From a checkpoint of a small transformer trained on Wikipedia.
Size: 17 layers, width 384, 9 heads of 32, MLP 1536 squared ReLU, vocabulary 8192, 33.9M parameters.
MLP neurons of a small language model. Each row is named by its layer, matrix (up: input weights) and neuron, and shows model dimensions 128-223. Each number is 128 + 24 x the weight over its row's rms, rounded and kept within 0 to 255. Numbers have three digits each.
After each neuron's rows, "fires on" lists the tokens most often at its 100 highest values on Wikipedia text that the model never trained on.

L8.up447:133097112111126138146100113103116154169154155151120132120127127129129125105117154154138149103083112128127140137149123094133126118118147140116156136150149157123140130184117112112062100106123134083138108133099110105115169160127136075133132124132139110146171113112117154123104078121116144096
fires on: " Sh", "th", "ish", "sh", "enh"

L3.up706:145135114116131126140126113117147142133120127129145153125137164115103093110118168092104122111125116162160132112159146154139109142094095131114109123168143128155083101125115096145155166108105088173105129173105148139112105116162109078131165135100102157148131118099116103105191118151127135131
fires on: ":"

L11.up678:143107092164094085139108135111098139119124145139112125112132117152098136131154131126110121137090143107129126161152110140118142118110124168102137136111104141107142089126104066097166128112145128101120154119118078085123113138138143088109125126115103082146141149159190192147140123166113160122
fires on: " sh", " l", " Sh", "sh"

L3.up806:141146078172132067141151103082118103164118083142108149108168115122096110164146127100116139084158094131129131112068116117111129159135125113154139130114113133121118130092139137103135138108103096158100113121092156127110085141133072155123100135080116092139095181099101159097173132115141145163
fires on: " K", " Z", " Sk", " S", " N"

L8.up81:094131163113117073125149131091165123116075089128133143135098127125119117174094125113120070089155115124115138160147154136100079113138109097116140134105132150139120134127104121134122078148155092182135161158113139119137129119122111113140144142104091118111083126107110084163119153121146169110
fires on: " ", "-", " ("

L11.up119:098158108106130155108142124100140113114106137145128145083118164178109129131111146111134124142106126147096175127129129113130099134132098146159095175084074105130111124086142123124131055139139111111120105132105148097142167150153143084108095129104145158126109091118148105085091154105129159192
fires on: "s", "9", "0", "2"

L6.up1081:141137111088127131156102129074100116133155133102135148136111158135118137141096133152143115137108141105163118122145126111147119120165114141134142113170103133192158122141127101090139125094128109135107120110143162110109098111142097142149110117141119122139167092097150138142138131106160114141
fires on: ".", " |", ",", " of", " in", " January"

L6.up320:118114133155143142117157118100142116120086109158136128142146095130117122120116144119105096094141166143126147130113128151126120109137127141156128152164153102120102171128133166113095140137124121132129103196126123170137115122158116142152140091113120056104088149140135129097134140177122139116
fires on: ".", " such", " like", ":"

L3.up650:133126128126123195130138122140120118085178084094137139128133107188131114138111123140109127132129081092111144129142135116127155116121133129144137088149123128124106134103108105115092134150082152151142083115117111140122193118114112099163153130127121064144134112153149154153119144083146136128
fires on: ",", " that"

L8.up368:142172108150148141159118131097120165124133088100161148145112152139124180134107118171127131060165109161130108126157150153135135163115135140154161149118122140120112111104117132161080084132145116117118139152133144154139073112096104132099158119116124122106147103129126131120119138107093117115
fires on: " |", "\"", ",", " and", "\","

L8.up1127:141119118109114186157126168147136117138142092120105149102118121158122163143115138136058112151105124116131149129112121139137134119185139105159115108127116113094111131104142125090137135116150141102123149191171135121164141122101146160129144117140159127088143151149102164178127144101118143110
fires on: "–", " by", " due", " households", " indic"

L6.up1160:111130132108122122148081164152116131156111121105123149102138140083117118143153164140127108141106101150121144130170155105155118087116116100147168142176136144123151119145152136155135114122098100145120103146139100152118106110094149108162153118162137156138121146092140166091144125134143129145
fires on: "."

L6.up293:108130088143160156124120170108151123116130149102125125139077138152110130146102126135146100104128097081175140125086109123138070171088066113123137132105151124158130150137180164143094124136155137140108150095156110134112159151109122117120139087092118106141144143122143136141131114132111086127
fires on: "-", ".", ":", " :"

L6.up583:106144160148126139131112080178130127163151105161133131120113079092139107104190135144116126170069149099144133132149096128103127182126166138139123135176134103081143121088117168144106151101148142178126126161116130162120107127114163127133115090152116122153078142137105144140133122136116095153
fires on: ".", " Year", " |", "s", "l", " Team"

L3.up1124:119160118128140162117141146084146141143148158102112144082140158110097136149114108114123105145154131145142103123119113131130129149143123135136128090103101168161127095139151150156113134100112121145129121064107129142086069097082116115161125133143150126122144124068113115141109144103128141109
fires on: "-", ".,", "."

L8.up1087:125128087142136139147210060160088063099115112151137141155150171114144107104164132165112134133121144095144086105143116100106095097101140141137145117107141119145144110115173150118106146105116119125132120107107159120098098097128116094088145122139120166152145119104193096136121127147128135112
fires on: "g", "0", " –", "i", " ", "st"

L11.up465:134107124125156153079125170111148140145100122121131077139140134099112100108112158115149108115134138124066124127169106128089093143108098161132164159096144121138141067144101121131145104127110136138116112117140127146149100142194096123142142128110108129141082163109147149140137078125114134159
fires on: ":", "-", "|", ").", " of", "."

L3.up1252:091150117129186157147168163149135145147141146114089133090124129128124143105127162131158165106151107129114104121125128118095109142063136126124139106115171166139132153095119144153095097130088127151132168105125137168131077172141145160100177157129090154114117157096123077158117119138117121139
fires on: " place", "==\n", " Mc", " by", " ==\n", " organ"

L3.up180:164126116182129106092146085123077135141138140130141144118114105169143112137153104169145115121142136143126118096153163102170121148092143122172143113134141127136106105104118078165130127138106163104117144134138154123120131160119090109106148135099136166150129102094141099168155136129121097121
fires on: " present", " or", "az", "ا", " even", " U"

L3.up1077:162144120142138135157156147126116119121114126173108128187129074110127121122156126114095123115138171160163116154128187140119069130118132159161154109094118133067117125130115129091099099135124089151111134123116150133147148108123160119104167153112128070107163096121119119073110176111123137089
fires on: " =\n\n", "==\n\n", " ==\n\n", "–", "\n\n", "===\n\n"

L3.up721:132125091140139063138162120119127092173143063116095111119179089168154129141122146103091132106151101125129138111140097108102121153120121100144113120121125137160076090078149125109101157142091119131107119165129167139105097130144076134124114089065125136118132178110107130119168118120145145135
fires on: " K", " S", "M", "K", " M", "S"

L8.up1501:084120065113073095115163116179158113132106092135125155165155133089116132139128119127115112139134145151156097156123123128096155145113123074104086102107080165092170115156145166156113179131108125149142127140110093105103107130071109128073136166106126158148114162141137099136141129103156179142
fires on: " ", "5", "201", "199", " m"

L11.up1276:130155115154122143137158175139128152173105141150145134128082156162145156137091152111131100097103124132157102145095080107114126087150110127142136141145141133157120110156108105133126126102138131087099157105153171157118147105123172164148135158144101168152115146137128105081143148118124172138
fires on: "."

L11.up961:134130157180101155150119143128139119085133103132134123132147132156144131100106137129158133100146145133155139153099088117186123169086112174141093112094136138148137128145152095154134153102146135145108117149139116114136124121110126114129164141153145135126133162106104144101176108132155141119
fires on: " New", " S", " (", " pro", " Pro"

L6.up117:138121151099110167130134134112138139126122141115133135129158101140153117148072133117128106142117127091134099089168124149105072104145182075103148137129126141145117135132140119123133096114088125099179130123148177136124143150165111156136160142079172132112115171156160125117202130150152124126
fires on: " un", " she"

L8.up686:137139130120092111117189105117156105171155117179106139116156105151161137149126173093125126109167110101152148146101103131093135149146091109088100128125157111139123109141158150116108130159146130120107147151114118127085155159069099117146155140125124141103166102102182133142123050140129170126
fires on: " /", "iz", "us", " n", "is", "ell"

L3.up1217:128129170133184109102154100128132108147116180078132105093138125140141130124121147101152164183110127167126095118142074111089098168079130130122193141120213140075114100143076143121114152127117114132108145136113118147068129128151159128117185127107106110142120100114114132094127117148133142111
fires on: "==\n", "===\n", " ==\n", " ===\n"

L11.up1348:164118143124115099148166131103122102154113138097123119132155099109114148069137109139155146147127127105176142115153148130138118145154120136151155076135079155135121132138123145130147190101120100148127099142116085168115124106108091110130145148080103095129142140160185138152135121098104140114
fires on: " ", " |"

L6.up1479:122155130123142121154136136179119084147111160140105126162111066105143135105145153128070133133121079145126156161136103148113131139148156118060126142106160119143176099130117132147162137093111098100180099121137181180097097127105166125143112098151104160099139160154126126110096126106152081186
fires on: "o", "al", ".", " of"

L3.up901:102178151124138123095122151133181072099103145148131140112105108156153116110048114092107143092155115117197136142112077134126107138148115153138148143118122146133146134120136153143112105114173071127129147162149131130103124125150174104098133102078128104128121091094123152092106101112132130114
fires on: "-", ".", ";"

L3.up999:139135154135096135103125119120098132149186128082130150092122093131080109152170126134094137094141140172074149133165117127138076109107101144116102135154101110163133138100153108144165156100115093127133093152137109137094084110139131104106138157124145178143134098167137118098155115133112127119
fires on: " of", " to", " as", "-", "|", " with"

L3.up623:154157126095148148107121172151117125147113111148125146091130101109183122103148121135146148147120112149087116108181118113124122125166110118114125156149152116109086118154139128142112157109081095113179145157126091115096106149126120117111109120084082105134101121114091135101122153135142176099
fires on: " d", "ability", " level", "ment", "ity"

L6.up870:126117159140161107121112134095137107136138134098119132066139161140128162151104119145148134109152093103121154167118136149115113120150116117110113109154118136100084110107095107160135108148182127141135073103097110089137182163147121115149154138148101091093165166132149139147114085137153145147
fires on: ";", " both", ":", "-", " -", " "

L11.up607:142149142119168092115089135134103107164098107096115072121080171152167131114118146151123040132155131139119087113152107111083140139106131125124139132084125118117131114115111129106112175116107096134094100124145112115083103083108148084093124121101125176114099092089168118129154144135110143145
fires on: ".", "\n", ")\n"

L11.up966:121180122107157119125081109084116119114151147127155108114142126140144126123155106115132105179125116114163125128173120125103125120161155085096113186122108169157103132114128133086113134144158153116141140111128137128133115132124157127115127084105170121108076124149136120158148139077113109150
fires on: " re", "6", "5", "4", " co"

L8.up754:111168177139141128110113101149095139120128119123099106135175132122105084077101125155138118111102140132149143154144096132116163120122138109170128129116151112130117140139193159138125113083163134144107145173135156105131132106168130095110113109183107126131137111118095089134162094146093140116
fires on: " In", " the", " The", ":", " "

L6.up222:107100151124134113117136093112097149119102160145155154095132161154099156086129121141088135125115109143147127135091109130119125155181143158154154132168094118135110121134131121091143168130089116124160129131162154147090117111101127119074129161109134142113158145126175125095165135154102111093
fires on: "."

L11.up441:095138148098103142108132151131135141118169154124142112068135137135154129110092115126141129122162134100142130150135144173148117168109108136088117144121188145103094154140136077157142162129106164137128153139125139107131142111120145165104179106133155144118144147103152151098167121091154111117
fires on: " ("

L8.up449:123085137152113122110101155132122095129143161111163092127081140110147163155102140137151125120171094142163103144145114160167115105090091136137115112161146146118173151099117120113139142119130129131149130172121112099151131140090141114081125171107127136160142112101175100132135137153113138067
fires on: " ", "201", "199", "198"

L6.up587:133128111136131138119107129156132111134155147117125130087117129156096162132132125124136144160114165152171129110098168153130138143128126102123125121098154116127111144154113133139142071139118141129147098104160135140125151161134108126136126105138120141122109120096115122117149086112101124135
fires on: " to", " million", " ins", " th"

L6.up687:117086161138086163131124120114097116129166142138168118138098068130161117086177112145133126133099100118127178097171126130181102147113149162126133123138159156114151137130166159106132199119137097129143157099128115128132154134089142115142160142139124111119161099188148158089143167120114093105
fires on: ".", " |", "west", "″E", "d", "pl"

L3.up743:112155150128148163153109102140101131142184140157131122127097143115136115171124122106109135091130103165075110122160092134121100127102062117143109116090122090110162146098132127151115134043128148132150134160092179154127122116129106083107143130101138110088147118168145124169124103170101140128
fires on: "-", " in", " sub", " the", " of", " only"

L8.up272:122136128170117102133138134063158099144121169127128102116123108096104116139127150133111133075176107113092127138164146141124087134108148117171132116136153117087136113136104144107123085179134135135150136176146137106118162164109098142127152171093125088132109122113114098119109146123151159099
fires on: " ", " (", ".", " the"

L11.up848:091096123161151153115154136122113114114100120118135108133084133130123101159097132094108105126151114103058121116170091127105123106165123163141087153085131179104147138131086125131103112128106094134124092187146115151063134161169120131147138113138114137101115154118102138130108135145142147143
fires on: ",", ".", " |", " and", ":"

L6.up457:136122075161084109128117123135144135113128142127114107142131070146110135149134146146148127120111110160140119130122122079098101143140146159129141141181089151146133091121142116121118114165155098158162128107175141127152124112143106179109161132096117098101122146107119130113103106096166114143
fires on: "ar", "SA", " R", "mir"

L11.up398:098125117109095154107143187087122112104152114118111170094143130150117101106160130173109160217155074119150118124154137131124122089084120139117148129127122062131124117144147116155127133097122112097120116139140173113164131139107112095123134093117129108137103132108103179075144108166134138135
fires on: " t", "c", " rec", "-b", "ab"

L3.up1315:087115098149136143180156095128130156111123105134103128110133120154153185112131135149115161105128119110135066174123119112126129143112131103115112141144086122180161093139118141119121121125060153150159128140126145110065118144112140141111119126130139141138115126115117136168107110124121133098
fires on: " comp", " exp", " Comp", "omm", "com"

L3.up813:140128117141124135132114141194152136161131166154057128107113124137109107068129109090104114141111114133154122120145129105137163128145123136134085113192136117137132134098155117168134161125116142141109108132113143123119117159125131086151111100091127108138138114115150170126176073143171107105
fires on: ":", "-", " Bronze", " aut", " al", "ronze"

L8.up304:151118142143105109117156128120092152136130147136134111117109132120156142150158160154102152128087099155114125164112145142171160113116094145104135134111163114120134089105152138099091097131090127122143101122135110202062157108121117127135101124120154126103119068160159090122120123155106132135
fires on: " to", "%", "|", " ", " |", " was"

L3.up234:147131121118156160107132078107112103110116117126120167144154124162128145150081153147100166162113147165100151105142105136099176131169142108122146107164122142128145117149124190139198115112154110094133090142152121132129115110145113122120136148131145125130136155114142133110106145136152169154
fires on: ".\n\n", ".\n", ".", ".\""

L8.up48:112073156101082094143144137089148179120157131143127084105109143121140155141134148155082123155157095149173144100099164100169154128087075142132149136090167137131152120126097140123131139171092139126138130123162092104115138108137159114144102147141121145153109109145132114143139129166136123109
fires on: "|", " |"

L11.up763:114141162164121143145103112152120139132116119154133095135110063114103157136151144099151133145113099119128139131123114097108177134150132163098121106137127127147176148159104155064148084109151102141129132148186169173124156102105151139090102117095104117127134136170156152131095147106104176086
fires on: "r", "ar", " Pr", "al", "a", " Ar"

L11.up448:131102149135138157137153117106077124097132155122127185150111097176117144130117149080098176140134154139080147145100149144198094152151138167169087110130128170134157082120152154115106141093129114159132126157115124114114098117137136143184136138121124108104116108102087138117096151133164140122
fires on: " of", " or", " and"

L6.up508:127097118074158049164116123179130139136122178131143136094102102111105111120184148170136161142104096096144137107156118105105142161138114136116125149155153164120133100147149119105141141093136130092134071105128152151158076134155090130143136141160104129106143121108109111088107129125121124154
fires on: ",", ":", " in", " of"

L6.up435:121150090117142122112179123123132139146099157139136122121147141111125163139153118135156112155147111140129134135168148165157124151152090172136142108144166117121115114113113104136140147127151144100107169080108138140120138112157126139139179106100080125115145133139165105135155126058140124089
fires on: " (", " v", "R", " st"

L3.up1496:161123127188167141114138124117131105178138141150124147114115111208110149140124142135110173118128123175132131122129139123092141112184108110135148154150152142142137129124138143109176121099123102116123117151145124131124147125127112121101127148133157154128137137101154141091133151115162147136
fires on: ".", ".\n\n"

L11.up578:107099130125124113166139122100128110151160152141136150104107152146129130157143129147145112170124153128139107080106113128138179076169089097167089149123127120099180137112122155125112159123160133133094125105141088155099112116134128165138171121146122133127147130098113171130109168076172091187
fires on: "\n\n", ".\n\n", "\n", " and", ",", ")\n\n"

L8.up776:155139168153105121149133128114063142140139117133132117144116099130129143163105114131134157157156113113186173138071096149119116139168134117186155115133121156159148121103143109152129150098126115113120125183141154178142133120105097125117161143125164078148142124142139098176148150111137154063
fires on: " |", " ", ",", "202"

L3.up1389:187115143106112117140162162142095144169135158112141138071175097056120117141115167147134182138103168149143126168172128120178114133137137126123132134146141151135104133107142142117116107156101094149145119125138102140129140124149151129162100131104094152150105141102124156150127152141128111127
fires on: " f", " d", " may"

L11.up1270:135100158116141117140124104115144099130111133095103139127111101086153136151127080120180101090087159104112140106155104192121147091135164129175110133137128136149145152092126103163156146178109116150118138142124124144112137137141074103180118099083114120137170104149121085102137164169121105145
fires on: " and", "|", ":"

L3.up119:083139138165117167132115108145118110127139124134110124142083121113114109082090126134109088097145103114167118127139120133136144130132114131155154135102133119151109110127138106131147130040105138121159122140130135136129077129124114134127137104144071156153150089132153134115123127134125138103
fires on: " of", "3", "2", ".", "==", " By"

L11.up712:102137115164161120145119140110113167099125133105113101158143178166113091148117146198183075141111113172137116112122135126117171116107175152141093149127098150122148145103116137128108130148163136106112127100158169146136104105137146135105164122116098147123149146115088139139095134136093146165
fires on: " of", " the", " and", ","

L11.up926:136145091141140137158156119136131146131106147064103119119115111122140151133087155118112135163084110136124128107126133151088158125121121130132139132166113076141104117117117172135168102162112120105169144125147122155122096127163127164127118073084065163130134151137132099126113106122163146168
fires on: " B", " C", "al", " of"

L6.up592:138099078055106135162126137135120139112170150103110147160132102062121147137143113123129105118095121102148132125134120133132133127159132091141136100155098145121191127188139154119129130083123133151101137096130173128133111091126122127178146084164100142137125125100080148096109134125129119094
fires on: ".", ",", "l"

L8.up115:113131115120162136127143128123085114131156114123139137128161141122106132141149135142132087168102106112127149157105141123131123141143091159126135112105130115156190128126168116131173108154140130108160126129094154138098118092135116174092143124109181164156138097106172072125135169126139135109
fires on: "0", " "

L3.up54:131083169137096141107111143193042106125148150085078098111124145112129115101112145136123115073132139126150107124079098104131119149132110110132144081137149145176110116104130126115119200083100087111144137102129150133144100111071147148107119121124099122136155138139126129112129125157098133095
fires on: ".", " line", "'s"

L6.up1059:079149105128126117108093187154099169141113128125128103143159155101065086114134093134116081092111127137131110108109112145094105118103107112145132155140117130157096123135146109113135127075123068110144148099157130152095112126127168136168110103145162139134130121117128113112129132115166171129
fires on: " |", " as", ").", "|", "."

L11.up335:113123125120078072109093150137141129111123095086114166153098150124113142142129162120107124130145086146140140164130131119156130137126119126105096113136114130154134138118143130176135107093133107149171129137152109115143128119127145118105153147117130134165117163111170125130132130097116133119
fires on: " "

L8.up957:109150095133131148151117122131118164111173164140108099153094157109163114178114129160124138155180139129101131139131095093171120123084151120142217176123158155164147120090125141127161108122134105122146145123145134126163116134119112129114129138144108149081153133121134113113116134133154149102
fires on: ";", " c", "-d", " n", " d", " an"

L3.up301:125124135146107171139135129097148097114140152090076130107151147109121118111130130137139090131150080123154136139156077142122130177111093128132139114097184118141147141111172080142093156109161136107110116137128127146171066160128128099133113087130137142088126083136162083142134108104091109108
fires on: "',", ":", " as", " :", ",", " &"

L3.up519:161122160132138131153101106142131104116127115089158129143148088101158133183139151158154098143156176107137090084103064162096094107147109139217117122097122136157128140112132142124147151176149129101113128132154127092133120125132152066137124124127131119137124122119136139154114109121079104107
fires on: ",", " as", " in", " and", ")"

L3.up983:131148104134150141131161069153120147145129137152115141113113133161149111126119146120147116102118174179120134122160161160157110137110135127131144116133124087145114105074099159097159109141132133123127136162114147106091143098161105142141146152154143100103111139104092126063094203128122153152
fires on: "==\n\n", "\n", " ==\n\n", "===\n\n", " ===\n\n"

L11.up840:116134130097099096121137154142115137101095084140151119101126123149111150117136127080091125134113143136147102139122125145146091129120152144167095122133134114167145153119108149124116128126136081135153119128100125115102116143109132116116158122079121153147133113106132143096164103082054100117
fires on: " "

L6.up792:070146156151123117127125146086133109097145134169115133077164126136149160139143126108067118116157142124153124128133121122138101102181080119144118110168165132107111121143148117118125129113133127126118138153079103097113105110121121105145087138139131102125123137126154132147162072167137153137
fires on: ":", " as", " called", " was", " are"

L8.up126:122166151149141112120099111086105103134123133147127143091151120164133172147122114162125123153111163125111147109144120079122120106139116145162113183141156134136128162143147150125165114123116133133127132174114141089085099144156145150116106123136136134128150091119138173192149090160126102127
fires on: " including", ":", " as", " include", " included", " like"

L3.up464:176138097138117134094153106109123127095149152147137125136109134126129144120122158111119176110117121123103160111196128107114175117106143130122135113180111125104105134126073149093179139133144166118129134135160107130117127124147145153115132123138150124120112160132106138111091126124111189179
fires on: ".", ".\n", ".\n\n", ";", "!", ".\""

L8.up258:143123115146121121105126117080112122119142163138100129139112162094102129120144123135034135207155136122129109126156139135097119119153137117153137150143126166153141095146088155111140148130125144115156131138130101134167116121101118105110163156081161127134164070176162142128122118100111140145
fires on: "199", "–", "5", "6", "200", "erg"

L11.up288:113086135154124152159128105139156101128120128087135142154109151110160132114132089128151108151154095104117135131148091158112115115131114138142178143128112137103139131123097105157141127145134160121126148165122140110140135125146112136133140142161124150137128128137118115091073156148146145148
fires on: ",", " and"

L11.up950:150167124106137125109100139129153128131115119095148100108124123121145115119096108146143112123125161141137130110130135109114162115106117147137164120120155128152132077142129152132147129154149109143113133051108113105121076148112134154115161118110103129153151140099190125142125133153150130080
fires on: ".", " States"

L6.up637:085123148128103097153150169189173119131103131139133116154142088137135161136128134094148115147109115131134098136137128115120143124104129129117146117165171120113111124117100127107103087105189127166146121169163157167110156108127146137100167149106133132147064167126137141115082112105124115140
fires on: "ar"

L6.up1463:121094135124103146124143129103103120107139131122131178118069135154100113121151134123144140099117113139109158129116147131116103139148102186169115111149138102128133100120102122167126126119159153144133115127140105140110115104187116100110141145139143116113088155152107139133102101120141133121
fires on: "-", " hand", " of", "air", " board"

L8.up1284:134156105094102121124127157126078098140117126142104125113112161153085120128139119152138148128126129189147104152157180089114113113120166123163151144127113116138138107128096104123146145150123162135104137140124150168204124117105127133104116125129109107115158116117123141153116124133121122181
fires on: " and", ",", "/", " (", " or"

L6.up878:111166115115117142117143147151124110120168163111098106117103132186114136113161154150132124127203084084123095137167119133098123149112105113160133099099137135163138131132119128148134143137125160112113116159163102124182157105104146112136113122103095092135117108128089116121125143114149110122
fires on: ",", " t", " in"

L8.up820:133088165120152118074151144123089149137120137122081086099127140157146145134128155131129180135106124139179110099124183136099136098108126143128139150119131124133086122175089134163096140104068107121178110113162081115154153128141120095152114126137162091143127161102169096137119107136107142158
fires on: " to", "'s"

L3.up240:125108145082119109105132124115107125098098144134125108112134138082153125084066115138138046117107132122149116111110103107164134199119102145134136116140133140137121130155154102112112127086126138133123107161126146136084083089125107148105083152135129152144155132122131166101137160135122136101
fires on: "."

L6.up41:134149141132114124167137134134113125127166169143116131054144160113113171124156154119117152117179112112114120120167142110130124144133111130161122146074186138159187125131122180149135122197139120148125104139118137113151129089117122155168133131130106089116101128102149154144108119134155088135
fires on: ")", ",", " expl", "th", "cle"

L3.up1482:115120131143160153097153135112126163139158163111119117158173102092169114058164153154140138139120114135124181139136137133144128088148143151136152101121150133115122119112099173136120207078132143139168098159135113171097144130149093136159154144174114111128114154138104163179145091108101131124
fires on: "-", "ing", "born", ":", "aged"

L3.up1014:124115130093114111107167133145115158102137140127126110140138115113127116129084167110138127150148117138130107122137152133076093118140111132107107108118133125110087121128145089095116161140124106140118162140102102154140106140163115096137118169111177090145137110128153153111130113148104089169
fires on: " to", " as", "="

L3.up1147:091137119131122113124120088124109136136106130127153122144141137144120152066163114130112098146147110129110104151161092156154139183113132110100113128161127135142087145150100105167124105085140135113150111123112106130095211139115166125156175118094105149084182104138111116113159134128109105146
fires on: " =\n\n", ").", "”", "]", "):"

L8.up844:096142167116197177147114147140135156142125082146066093110112145117074122118074146114106117080182137159148129125127122159115133160131151160094131101102139096149139120116147155158110174079115130163140162133162113125145166134154122105111146108136179110059154146098093145164103119136080135170
fires on: " ", " a", ":"

L6.up1217:148125095129129117179145117134085122117132138162129136167145142136125156130115172092084107061142129149108104154111161151110117135100160151089113128144070137148164101134123114123141147159131127133127142139113103098103080116119083122122145080099102096166087132083156173095160116114106117127
fires on: " ", " l"

L11.up1513:130131131143147121114117144088110106161141133154133143087115132145133126119094138077173125077128099130099161124154106153096099123139133111109144174151165154158130116098104092157102143122131110145117134131109110128156124138137152144106136167155124140128148171117100141155112068158147129130
fires on: " the", " ", " (", " \"", ":"

L3.up842:178128116132123160147131108127165132124106128169093151113118155105116135153081120117109113089106082133122088111121127140137093128110098116116093105117117085139147116146129162145151111122080098175118122135095119136132111113095139145087189162126099128085113130125092111133145105115147158135
fires on: ":", "ation", " lands"

L8.up404:135119156113096178121123104139100130092150087128114132121107116150148088132102159145138140086098108158119146204098156148147097112122136162107103125146119123135145144139133136114112127128115111116115133154095109117138094141134082144140132137129099120079105123106153107137122167141120132138
fires on: " and", " or", " of", " &", "an", "de"

L8.up273:122151122127137124147109164137127134114140178150106086160152180139126152120125171099143127140125156178119083163106147176095139137131163116111077156145075139179148128115120115116128116105127131152128120126110133151146102148126146130105114073153107125129082124119134136124107097121142128166
fires on: " "

L6.up616:108154147132152127152146120087120128132160147106137094132124114141138128076112182170137128115163105141116128141104153120123128123092113132160118115118148071125140128121126123123111135138126164149109085137113113090171138123166165079142155147126103133147138110141147137179114132128105111099
fires on: ":", ")", ",", " office", "]"

L6.up1133:138122152168154129117151140156168144170114121130143163103149137133143172125132150101116157115166146128153138119120128154125123138117088111168107141137161157126133114160113126142106129121108125061129119133121132152139169109109149161134164096146117148132140095132139139107115139138155112117
fires on: ".", " that"